Weights of a small transformer language model.
Architecture: LayerNorm before each block, learned and rotary positions.
MLP neurons of a small language model. Each row is named by its layer, matrix (up: input weights) and neuron, and shows model dimensions 240-335. Each number is 128 + 32 x the weight over its row's rms, rounded and kept within 0 to 255. Numbers have three digits each.
After each neuron's rows, "fires on" lists the tokens most often at its 100 highest values on Wikipedia text that the model never trained on.

L11.up35:127190093085087118114073160102131110112095135130162110157115078123124077073155159140138121132060080131085095118125142146103155143144201119128127164076163058094056098135132105163101126122138160101193135128177116183092097132124186129110117134054072138132145090113112098167119142155105052130
fires on: "s", "a", "ia"

L5.up1364:130118094138098157142138149180107137158193176109139143128127158129204101178145119172183099122167118171065093152186110150093101151191149168163155166090131149138096100177159185152152141085120080179129163140107130146130138144117117133130131152133125158078104132077102162130149158171180106115
fires on: " as", " |", "y", " of", "ra"

L5.up1039:099115071074100167112091145222131088132123130162143148103132142151186079126111136130090111141067191114146165159129080096080087128139147070180121122192103174079157180125194153118066097088158119107138156088144112173073136125141128147177156113111100100131151114150129098124099106137099174118
fires on: ",", "n", "ough", "le", ":"

L6.up355:102099172109168145056115143142143163098049128153140156127109132117141152152133156124141119131110165169140180160129191135159146175152139168148134203079149108150129105129123170097150237098160133134119158148102115117074113160176139154141148128159121109099119126113153109189168103136177142121
fires on: "n", "mmer", "d", "ough", "ed", " |"

L5.up592:085141154106076147142154157183155133162133095135097161136143094080132110083177135145145179105153099137190110131127147173156097142144163120142191191104040104068072127082117058127068222131152159142076130120120098166078156228158142123198157123084149177126186140108101094108128098090177198139
fires on: "s", "'", "d", "c", "ma", "al"

L8.up816:128174115181111138131074133103191134148128129103108164155116108152112136111154130147136235098072116103102168118132134077117112154107216138118096117133142105130106131134130177166103107131151122103119148098133105072113123109182137142073136114135046136085080054142091097179107123131190155139
fires on: "t", "d", "st", " and"

L6.up244:135101129069124084156114148145150099150154147137137153138127169150103159162166086113140142095144109139124126117112142103085150157177191145141186193118121116137125168071151086154088112161133159077132160147145125087065153150205164156188173119143112098146091155149195090197126144077128149103
fires on: " is", " was", " were", " are", " of", ":"

L8.up769:115155105055147120133076158086150138121145161154151090146156062088149107130081165129133180140119133078120151147160192112105154085125167152123171071161128122097105183161134117128093131077066116130137111142081034090156190146142085110203137121108101137160084166137101126115151117111141123089
fires on: "e", "==", "ing", "d", "t", "en"

L8.up609:092157144125141113159135096167081080069117119114206094083117132189122182149097146140123070136096095162176111104152121088090065091180106044147137150120109107119066146100147083100145144105129157146129102139158093094167067107128166152109132115138158139131138142164156163154153102204140089099
fires on: " 2", "s", "32", " 3", " La"

L5.up984:161146088132101176112106096158194104096108144137103211153159140187148133139122110164139120103081106123098179093198125133064132151126159130132197131119128140122145159133142132139077057095170163140127153087107165112162092172151255136126142075099113113136106118144132141176110085118113172113
fires on: "x", "s", "g", "ing", "y"

L5.up1384:115119104084078110166168087106109131103177130136092193133104210129146198089108115094119155155110063097119116096138136103116165129132184112169174139105082178081195139108098140101151115102180173082138146113126143149077111128126132131113133068096119149129159128127172132101117123110183082150
fires on: "man", "g", "us", "I", " G", " I"

L11.up259:166186081090082149129088116172115154087132139136106149094101158089106140133156058109179191090129101129150101087111109056116161110125163157174174127166140179087144128131150142135055117137199103121108146153117121101092131162173163215120142101093109107125149104131099140076116078155127112099
fires on: " as", "s", " As", ")", "-"

L5.up648:128124128151097162113105122120117149136066096151113167108153135182117116090102101149048160149150198105124132123115134087094083079118191129174179135121110157084102130090107205089077115101124085119111148098151074194058144135093154121152116120113085108167169134120186154143086144135138143123
fires on: "-", " R", "n", "s", "+", "to"

L6.up721:104101149093163126140088159138156119119085064072112135134084120156110077135078125190107155103140120141166093073132097097134189083098185116140138109131154167143121145110094104127170110118106141115088212119183126135146172089084098165095126114103137138137149100089130124119136108194174145138
fires on: "s", "ed", "y", "re", "at", "tern"

L8.up1134:076096121104118133139131132151115108109164134154205198175093137120098167110107140042154104121140110144074101118097142112165140195079134100118077175072102096149157119181122106175141143050117117103100159156123116079140110169163162197145116113076153148175170134121136134061107137124144124123
fires on: " Be", "t", "ak", " Wal", "ed", "point"

L8.up1037:134177161128134123179083117085088139101168155112129178149158117169134175066101131156131150076118154180119154126108100111160127106124101131211128179094144128102086159076135160137092166145145186118096150155149128119110040194101152134135155142127076141126204140126150153133064162107177133111
fires on: "s", " series", "\n", "D", " Y", "t"

L5.up1465:156154101078119110101122158112123090113148100162143145073129171124187191116177160148137090128126049092109145111149115110083111116156132143127116111122148137157110132081105107106136125154109136110168114159176096094111130150158142156086162122086109120161122153142151162110108121127086074123
fires on: ":", "y", "ur"

L6.up1253:121161117153093098095122134148124123106122153137183173143138129147172138093121072130120124098128109120124181070169135118100150148126125159120122174186086104096110135062153148147125105159132124092140116107170118177157135193162174162173168116131153133117154150122093084190103071087127167164
fires on: "ri", "c", "m", "r", "n"

L6.up1084:139183073132115115111113152075111108057143146168101120171132149215139145081098163131082142083138137159163134145061142128116130120126158160105113157110124137048082143076182112200064154103125177120119163156185101144080169184110164120173122115125145113086127111103115078147132129109147120138
fires on: ",", "t", "ty", "s"

L5.up4:148138134099031110175137172083049104094162150138109110191148155113158163119154117152110120114080151163153178137137149138123095136117174150131186150130099113155108143099118130174085196135134189115111137083102081107100137203195196114155167137083177095094128148146084126128133135112137106152
fires on: "m", "s", "ru", "o", " as", "ma"

L6.up1513:143115125111139152170141133141127121144168103166134142105180147144125135117068109136126161127133146143098086109131113107128111120123138109094156156131167178111127158100097067093107137160101091113123185136102113109133170137184139169042175118100142161111133100186129103149106129099178146087
fires on: ":", " start", " Ru", "ur", " Star"

L8.up514:118118153166101150113072157144103123043151123141144113089142104134110144107135106145121148111121134170187109091103152131157060140164148035146167152127146110115103150064101138137083155124120146119116119127097105144046143217125172163122119141058095149146167115087177060177125136111124115143
fires on: "s", "n", "'", "u", "ne"

L8.up1353:126139128120150118181140075094107108173130124103112161147134074121073118136131094138089132107090130136108107111061143121113094157192134141211083103113068153154117127141183085086081137202114147114143157105138132150095185167179158090161182122100115119109120095148141087138104139138203081130
fires on: ",", "s", " de", " di", " "

L6.up558:180133107130116101150088120098105135142157129125154101163107092114133101136089102141151094159111093133111181143108135157151122121159116094121067136052186108156071179138156103164157113082120151075098142148136131084146170115162124105106138127109093100115203041054128060112163148128131126139
fires on: " by", "e", " office", "N", "y", "h"

L5.up1294:063185117108093128109162172077105147092105148105128123121130124122166154136180134145053123098111094110173159135109160116135142117189070183117133163107095078120083154065120109137114116150092142087177156134147108067073113153087113165109153126109150139133161175116171181093088063139174149089
fires on: "s", " for", "er", "ar", "ent"

L5.up1119:125101076126078106108102124085112103132099133101107137140157176137178127164108098127074130120121128075154123141144129129132126093113183084165124147152085151142113167125125140165120105120170150078132169104122124183096146135112166183176160129125097138176144124085164049095108129166172083087
fires on: "n", " A", " N", " An", ":"

L5.up885:140131114224057093075148152159132139121113111143203147158085120151109090161087162110096120107168125120169176169112094150105128157076113142105086126104112118112103088146145104186127126163100151120144166122158139095186140179131127112147140131144160106180182141133139106089122118149139130197
fires on: "\n", "ian", "et", "n", "est", "ish"

L6.up239:137173107182152126131140108128158167135103101216106166118169162110100150125105139163099174105136128096167088094154131077150112093161193083124129133161163158136153195115123217089076116121064123119149138122165050150142226117075147134136129110184148124134083091206154170124103141070098145160
fires on: " high", "S", "n", "s", "an", "en"

L11.up1334:119167156109173195126083114082096121133139160118140159117123128139180195115154145131134208084144142070116169118165114073096149147185092119081124182130136158103114145137156134131135090114129094086107130148185115092059133127156137197212137146121087137200094108100171120091088119090090115113
fires on: "s", "ed", "or", "ly", "ver", "es"

L6.up1266:151121155115111217150129080069104151151115121134159162128141090163125136142135145119125109172082163219216134134100195170098084094127088094134097147146088143124106119168140134094114122135127178101145104115139165132065162166118157074084111117167124199155081158179052194087133150162126085214
fires on: "ent", "a", "y", "ock", "ition", "ol"

L11.up319:149120134143164139101135084091145157103148131110113155101079212126143172158077099125156126079073102104108207151130131140114107132161124151076117172145079133074064155149170109140122126144141135099135118040169144075107083125141148131115153148080131118125139066177193126149113157219116113091
fires on: "ub", "at", "con", "leg", "put"

L5.up456:178165108120156124136136180138165115149157117106125145111151123114105159131115121119136092098143169127091053141127127159177098080182179154101102078148179113079130131131169119110137105104130102099077184098124127100156093044086094134098131183141119129127151102089125140141144155150139136104
fires on: "y", "e", "th", "age", "vi", "s"

L11.up245:151105130184146080184125137108134141089090124129146183110106180124157172099100126149150151154159037146122128108159138148067152118108126100080137181125115026138057087163161107144130136090133135080148140126181152062131104177182118131109121126123107157101165130136133125130116078173133094137
fires on: "y", "la", "al", "er", "5"

L5.up310:156133132136132086097134093157128093153081136135116141128115146083129119125126166134162149118122093077052115145178073183152156163140084148103096094164183081117119113177192118131075183101140113116101150134185159149079171145140132133116140120133096195110116095104137125057107134110181130159
fires on: "ade", "é", "id", "D", "de", " re"

L5.up1318:180091106161087122126169096111159066112127133155092178148152130156110136087103137136139196089102123095166172066131140142159106154099117145165124146112163138138131177124178166177110124160071114111117143112106145162111174136141089181122165178121104129143100073130120053164085098127139077115
fires on: "d", "–", "t", " death", "di"

L5.up1487:166113117179146168118107156118186100161165151099161117091149150140081143155105039085141114102133162119129104112218107080123167088158207115158140100169126159118144121091130145168088110156145154109118124140085129172177115096097126163103123141168099154160130100110112173119148135121103142108
fires on: "ally", "W", "age", "-", "y", " than"

L6.up1237:199062132087144163107130105078147148109144079121175120098112087083099145152124105174142113097070156097158151119106133125131086048120175122116136147130081136056113167110122104149112103118159101061114123054100160132164065092091101144140096129138088145115118105141084186094164121133098062126
fires on: "s", "t", " episode", "ist", "y"

L5.up193:170093182129136117116105108118156085074090102118086153116110123102154160073107168112110116117106102138174138118099159171208134144103166146137123164122113059105100131123157131114142133120143111119111144135156072077087125144121092162163141115108079078101116126084150096171165065162186123129
fires on: "n", "le", " |", "s", "ction", "point"

L6.up582:130125165106126155135133057172153132138115121169080133088139105131123131146117127108106119098080141141212125156110139097103130108131143077079035168135142152108160100159132213147122147146146162118079132107148133163105083089071142121113157209131094127121098080114134149129106128114090109164
fires on: "y", " to", "al", "ur", "s", "ol"

L6.up218:191089153112149150122126089103185147124137134140126187142122110184142222112096178102191157128119090078089173131056132190214108180131114093125113094153146112128103118098115112144175181138137132143143163114152128120116115136114135176127179142150121143215142133144095121141129122136137113121
fires on: "s", "sa", "al", ":", "e"

L5.up275:137114117183079072096076178176152098084098127175111144191128107097146125116128113142124101088130134089185123141127129119091119169114140120177095183123091117091119093135164140085092148129128142098134122121137058153122120194161181142131132085094164132169138136068128057125090104102140121157
fires on: "c", "n", "s"

L8.up477:087154112149142104134092152155148143084118093127129149146115125084065181079117104128045100077166138129121138106154058121166165076099113098176077133179124117117159139120142103121160150117131115056112150104156094156126137156135081117130116108064190090147116113117166122166177146126171171161
fires on: "ed", "e", "ers", "y", "ho"

L6.up748:158115124158102202147133182137110164089112125145154164131140053139153070089132100085175090146186150095054072114194142149096089126159164144134168144103141130150057167135125146130129055169081139224131141162144143110106136139076151154152104136131209147085096137193081124154123183119137077124
fires on: "ed", "son", "on", "al", ":", "ward"

L6.up1117:059156061124114106130104154194142096098154129132115154112092118125088130076106125111132151142105128151172138157183137167123168075182085101092100123122134128226182125163103113139095152124135148134153112136134128151126113108196172162113098115067125146153152128124208095114128132104043136137
fires on: "s", "ed", "y", "ce", "ence", "d"

L11.up1449:155102123148144084146134134157139137090120149101162108116091102133102070174171093089088140135140155128073127129124185135121094117138148121144154109143150136150107085109165086110125186128139158102130100116148150120140106182089126120131139127056123155132167131161159124116146173168140126184
fires on: "s", " 0", "le", "in", " sub", "-"

L8.up380:151130123131113127046055130121124107146154151160104170094128169147127144116106117129165122076157104107150113147120095148098119139154155118081108155158083187136174153025127091188115117092145067149160145128163116114061106134165133137182144126110186166128184157125126117123127094120128190201
fires on: " of", "at", " that", "hi", "w"

L5.up933:141129102059082152160145109145122134097069130153184092048143127113138115133177128157064123169115127155140173117149197080139136122110146157104141112152123145104047150091131132176201081086143171124161166123108131119075085106122151160197137136082150111087156149101113114092110087098143109164
fires on: " Ar", "al", " those", "or", " of", "r"

L6.up900:134118138146123170141168141149134121166141121131119117145158145123150146113143164122115130112072086105144096129178128111107111091116140121152130101148120145170124156102081130112108050159039151222173121162119113155143168150103150119156135108091177191164118150186116216099097117114062110150
fires on: "s", "al", " due", ":", "ment", " of"

L5.up476:159148115174113058069112163122099109131139073137076157095129146135170138138124065173083133101064083092173189135085104133086144191063108060113135177149111115062152089062167144182122100131136161130208162113140157164077129137137152110188165133107077130149124125057139068112099101159127136114
fires on: " E", "E", "N", " f", "n", " N"

L5.up483:119137084080082107147101099158124065134152129188099173131113183124170142151120097144170184129100109151059114088181146111080144150111131145167086166113111154141120178062161109141133089161147157096177179096117137069112161135179142109135160144128138174143170096157186058178118114119119131132
fires on: ":", " of", "=", " in"

L8.up1029:165165127075107110126074169177096129068155106114145135111136135158164179156145079130133138145162090132152156125131129170123062097130166075049136175139164144066091110118166050152097095155124141112149137089143108126024123092134112137125150156117075092102149107151127086167147106110146062103
fires on: "ed", ";", "d", " and", "ce"

L5.up1276:165127110203151147064200149101151102138104149114098108142104090125086098185118117133146100163175069147140123106122161170133166126115125191146103118127143134167125079165069091100096161109079158135145160114128139075087117132081114081154118082091086178129139130158147141106118144120163100174
fires on: "e", "ed", "s", "r", "ai", " 0"

L6.up1002:152142103165118172139097118085140092136140149128172147131127092162135105149086143045125177125060173077095113113078167052096105130119167120104088176133129120122090065092150101160153091133115165104151185160105139121133094136135137109138139152068095121125139110142164117163099096127099132075
fires on: ",", " –", " near", "il", "s"

L6.up319:096147142125106136062149114077037084072159147082146114089168161147097215089092142122065150145101080162141150114126105171131171113097112126089160119170163071080062095046210112165110167111082183109124155151160147098115167153129130107137203101131147165159163129116077107075078126134210142066
fires on: "s", "er", " season", " career", "R", " Ri"

L11.up233:162174119127099150101165118128083135118113064139147111083146167073180134128163039122067098121119148103131156047166196124142132106096134218137135091174131108137128077133158161127096137091120156090099087111183127104145103214099189183201159142106124175079127115128178095114087117076120140196
fires on: "re", "er", "en", "or", "n", "r"

L11.up36:141189051097083112150048143160211148106116088103171092145102119125162125150090131117149128139071131169085132055196141109130152155148159157119073126114106115073104143127061158126093136104086200073167198113178158119149132138202184142172102095094149130135177123098104169154099137145098127187
fires on: "s", "T", "rt", "n", "ition", "ri"

L11.up291:120151050099113082055134132084140106088130086112088156159151151195162169164126143114122103090157109185098115117045106155082149144188117123212123172077145103139095090114156126054091104126141115117161129118146121062121115186144161137135129154129140137130095134065138114098136135142124114166
fires on: "s", "w", "t", "k"

L8.up529:089063182096193095159113107170130151113147117094056151105115163140155094144057150152083145175183135101141129061150142142123094138117122068130157130122136091099153073182126082188129187107203120085122129113175115147153090098082115081131117105089083157108136085042083164127126085156181109131
fires on: ",", "x", "mi", "at", "us", "y"

L5.up1242:195145101134109153164116102136171083147105125119138151149123133181159171121068064104077146052100149121073089125126160113122153081123150143150120147127165111091141198145144109055149163145162108102110121166116139114128162137121051110105166115119111187182086119173155119103114078167198179113
fires on: "'", ":", " Gra", "row", "ur", "–20"

L8.up621:113179197138122095124130128178147077108083122094149172128121158158189206136094129154098152122094120128096166125097084120129056080143146120134118112124178136173083160164103068158090161137133144130133100169172122091153098114214129129113064125110111147193116084103109163085062112160125128114
fires on: "ed", "s", "ent", "ing", " And"

L5.up74:152130117154078076122115100062053083106157118143085128132160101127072153133107074136120228096122143209152110139164111092118191117103173143128146215142128058155073084122154076109137124156114214126148108090149107138080099150156133172096107136022099155159131109089093033177091101134143096113
fires on: "o", "e", " to", " after", "th", "s"

L8.up1389:116079142081141137163166106101097082114138153127116182084093133097163170154150129158141158164135138074176141054138122124102090132103118115178096154119114158121106149118110136109105106111137088129138131117126091098058120123163144175139110068137052141142169121126192098130114128145126117144
fires on: "amp", " to", "or", " f", "fer", " do"

L5.up1046:073160123106098084104145121139077096125147155094159128113149172205136151168060095141124100135107096174123168119122150102048100155124094132086097169141206130097091177129170107091126156115103101130131185134118165113181058104148093115170115162077132172127152062169168103129117104131140148091
fires on: "in", " major", "ir", "duc", "tor", "ak"

L5.up460:154163120126074133128165137087083139113180183175122099199090104147154116087076070123136183079108163144130125104149140114060133139136138160099072152164075116102127167081128096104167137179128112129135155124144089153104188142184107126137173107162094156097140164119151090077137074155143128138
fires on: "\n", " about", "er", " more", " |"

L8.up1173:135117063080130126210072122099130102153140128085132101138131137147145109131136103141134153126084080161138143136093174102141116095164161117184165094130084152134116141128212050108108140163108145098237144126138132131114181127137143139149162100084075100132172118141129158173113067140196139138
fires on: ":", ";", ",", ");", "s"

L5.up1036:174118148092142146129105135093104082093115108050130106114174154178169162143147142135117120140105124140123088156216099170128112216154116109136161106162190077144158114159153112176183068191132110163080123137127128060202165081152121068145118156120121134144153133101166104139094137154156144131
fires on: "al", "y", "lo", "on", "la", "u"

L8.up1432:074113162168070065178134167115110100161058126135186103100154138141130139110123121121131114103147062151120136130180125139131105120113133191095165159144123128099139153129132100106104140155138160091179116142178079099124151194178119144121125090131138124123137155151100084122130087126142122117
fires on: "er", "ar", "ad", "y"

L6.up1027:130077103106161125110103108132114156082139159105137074090098169157159122087100099139213165076115180100121066093129105104098123108209123090079121113170050119094108104062109088171184172136175088131110098129162138097084148156243186168162144132124120123140127100135101133155114131126137137085
fires on: "w", " that", "ing", "t", "east"

L6.up350:184102116142148151145139099080165156091147146149188155192121073117162159141099124190184140163179124138101211133069170123128136130103175136135135091081144132106041142131173095161118155098103148119133177072107045090093141145151078134143115138144087111102086141120116093135144160180164054112
fires on: "e", "s", " million", "ing", " research", " by"

L5.up284:113113090137136087115108176136113135137141122142082120093081148127134167087172107143161134107114153115106164107130124131040128113207112162128133129124156171168133118106150173084112148133112136110095132182145136153137210144160232122144123161060078097129085187098164124106130132088068040140
fires on: ";", ":", "s", "ster", "ition", "y"

L6.up330:095112132129101100131101083098091126085136128118089131092156116189123101077099117137160123144201061126126129134092128076161099168139134125139139138166088123150091143147180160141111114129098120116171097095183054144116088168179146147115140086129067194116150110073127108098148186169124100115
fires on: " include", " feature", " both", "ity", " power", "er"

L5.up751:120100138074103079193164062153110088100191113129095198141109131161187169169128102125156166091038121143107113122126077155133150102178123113172132136158083141088112191172186144083118102127161080128128175154151098138119161099217181137134163156108128126115154069141147152111130110114164090123
fires on: "\n", " help", " that", " take", " allow", "king"

L5.up533:103109106119069086131104132186120109171151097141144102086093115168184181140125138140067091097063098136126127123115101141115128213151117143166156117112131178181118121152181213135141135135126159114139113137146114066085085138095153224177145094142034121081167176090195130165120112140098058117
fires on: "s", "e", "be", "ctor", "re", ","

L8.up570:081113119136105130148132120199107104106115151153128093159132092173150213178096094056141178121140168153112112082116146090106089117097160149123122142167129137136101080184120123070088126118152176109091185103143107127129124155126110111089175153090152156123144161168148173098140141115155131182
fires on: " such", " known", " would", " and"

L5.up814:122147103155069080138144141170140146144131094141179143118053147171161129162152137070136071130166116162108154145131162120109123158112167172077126136134065121167151126131121110130070105142172180059189168105181088134154122125123127075121125067108114136153114111154112149100120145162115127171
fires on: "ian", "ic", "n", "ial", "et", "st"

L5.up334:089151093157106126156152122117132104105157103165134123089210130067116104141077137088092118082149124163130072147139113142084156107177160159094133090155161113118106121173143097139092062100141133104061111126114147116134111128095135076153159201133103133110150144160177132143101163141127114137
fires on: "e", "ne", ":", " by", "y", " host"

L5.up1354:137166114081120134114140091120117097048107167119101140140165139107137128081142094155136194104093155126113124127138144121162100150125177164161176163162170149106121153181172135144099111090123137089075133135139129139122094176089186164130086122073128138119110100099102115138090112092137186146
fires on: "n", "s", " people", "p", "or", "es"

L5.up1224:096130152110150129154116122098054158136131130098040083118154225132121123179115137122165131144126056168150173136182136142102130143119067143117066121166168145146177097151114147113123141166156158123094134128122164127157155130086165063114096112141119165151126148100088142078083150184096162120
fires on: "y", "ate", "ship", "on", "at", "o"

L6.up863:141120085141114125119124176087116066131197104152144115142102180166144142103145159159101106100134109059134151186138129100085088157183152146078167112186145138093114167093117112130144109154136140138149151089118091111101117121150138143113160157112159162130123129069176122206101078093148091190
fires on: "lo", "ro", "ful", "ol", " 25"

L8.up79:136106059081111083113105111115133113077115170112110120107097185156169127145086171138108158101131120129134156095076140140142152150146168164134108129158119125065138103097161087196140051139085153139192181112150078112167098133155104112117171125129198099104139125102134135097141135141183103170
fires on: ",", ":", "s", ";", "ed", " |"

L11.up1045:119115112198154082153174129110145111071111163105169138158146168129112135171121131135092122099032123134170130130138107126103126163092078139178144144107091134119111138099134117172093114122168146138167172157134044172080132106136179187154166122089129086104136129124088132178131156101129151105
fires on: "\n", " mi", " As", " and", " Mi", " as"

L5.up350:193189161093080109154151128132083091082180099080170176150113136163124144104120135079145158088070139144118180092159180117090151111155176152156202132143157157097189163139124152163070159129171125123073130109083168118114159139135178133154159066052138144180088093115171119146110144082147116137
fires on: "or", "on", "gen", " as", "ci", "s"

L6.up1526:172159098178092150095077079135145134077186168101152155156138141184181138068113125095161168098086122085176126110124132114051054106151168073134118176147149085101124134084133161186153110101094131071169169160196088136145068099190159144125151146115099140094128159153164119147124134158115097130
fires on: ",", "s", "ing"

L6.up529:146176065076090133146127116111093040153094162118147117121147144156133210134096170178113156148137079106138146123139150116149169092161117147064235104153182111132142171087144115073130105095152115120165150168138082122123109130118087133133133074065105160093096125131132088098107043111161080048
fires on: "ar", ",", "s", "ly", "O"

L6.up1289:097114124141153113126117081133113107145095060129135134082114116146087093090105130187085145116144097103205116075130056071121114087114162102121154086135100144103158184137106119106114115115121119164141106168151164154160115114028130127138119129114150100163156127164096160146071129133060168130
fires on: "ed", "ition", "s", "ack", "re", "ctor"

L5.up692:093137100207085087095156111143102085136121127185142163175136117188167102111079005100115126090082112090136135134159115138106124149117176155128144134154131119102119108100137141155152156119116093142134095138132039109165111148211080172116108086154148164153183108152092096112130107165121168112
fires on: "er", "al", " more", "est"

L6.up1129:163130164142149077111089112133109113135156092107116130063151053104140059078062122152165175074134081105216158081165077144166143127120181132156130117149127128114165128110112159093114130120115161087079184156102172167209147099082154154120155099105129142166177137153103131117097123129097166102
fires on: "s", "ing", "c", "ed"

L5.up1018:129125081084175144144106107145155150131143152125104159164132091156112184147174132120141201076088161085089087112123132081112091127203129148095157114135072088108093136122184054094089082152193100102105157190174139086107159173162122149114144132073058171144134113117108126168115140139107158114
fires on: "s", "ed", "em", "r", "vo"

L6.up1013:079111120168148147133144117127127145148114180153156214094113101109154208131149119099154129084112138099120165190118111149086165131117078097079106123092127079125075143089136099170106132056133149083172149135166172033146106149162127140173150118099171158173155122121150117106073070105128137116
fires on: "point", "t", "art", "sh", "ker", "er"

L11.up1158:145108089116119080187147074139153123086110106119103227104116223109151112102095093112150150089096133117118163141134126112078156124144186128162145152171079127090129167154113153204039143113078103121128154138160141148077118154175172114119202099115158094129098100091159125089122157186089069151
fires on: "g", "om", "wa", "equ", "c", "man"

L11.up425:180186122125062128142113186157148090079146073092154129203138128158137109115116056124070126117108071145104193114086157089064147184175186168147145202093138125200116124131127068125077097087159168135133159117183156147107104187122167147130092122103085112100149140085077116137109156121164099173
fires on: ".", "s"

L6.up1359:148099092137019072114095164088112149129133127153165144182156095114167096100183086121134137115121107116169139154095156121106108168132185149133171125145064161146142117143149139118111096157183102105126167125125060139108068200159191155116127108091116123129181149082114101137132090203127067143
fires on: " of", " to", ",", "n", ":"

L11.up1348:125165102182107153129119115132153074154098095108168155135112075174132110043168139158099137086117184097152152127170120114139143157107125160117134124111097107133160136118116189121099143156106166135124156167134122082058139224155133153140131101102110088115098074172105066090051092083166084136
fires on: " and", " C", " c", " K", "t", "k"

L8.up518:128109171099131163151091148151127117140121069083112088097070159116155220132108133110163090124126117119129117163137101101180145167177064107168091154136102147108154080148149154149129100173135098117218154135112137111114158177112084167156133154118161168122167152125130089130116106138132108127
fires on: ",", "s", " end", "land", "H", "w"

L5.up557:181138107108108115191105083132139117143124080117084158120160126130124141091072091152125112130092103121114089108162142105081134156113139088113093139111129111127133139096153154177123078130097182103121142159154174108100174137182197110098189094150115091083164094187124144150159127106104160176
fires on: "s", "unt", "d", "ing", "re"

L11.up948:153121163170093126146119087141141132141120124126174147165164086153106123101112098125145115141097162100144155157161135147173074154181110109123127174109097140102142123150125158129087189131153113096109138217196122138148146100168159147120151127127161141147112065071122154206068120157170116179
fires on: "re", " pre", "d", "gra", "ra", "l"

L11.up1000:143169069121145113168133118113133116143114136083095109089116119158135193148129123138147155096131117159069141163117107100128131189151152175109091153095092123150126096131071126169116115155147166122172162100130099095113103145131146118147159124074127128122110150076098127121148143167136142153
fires on: "s", " S", " K", " p", "k", " P"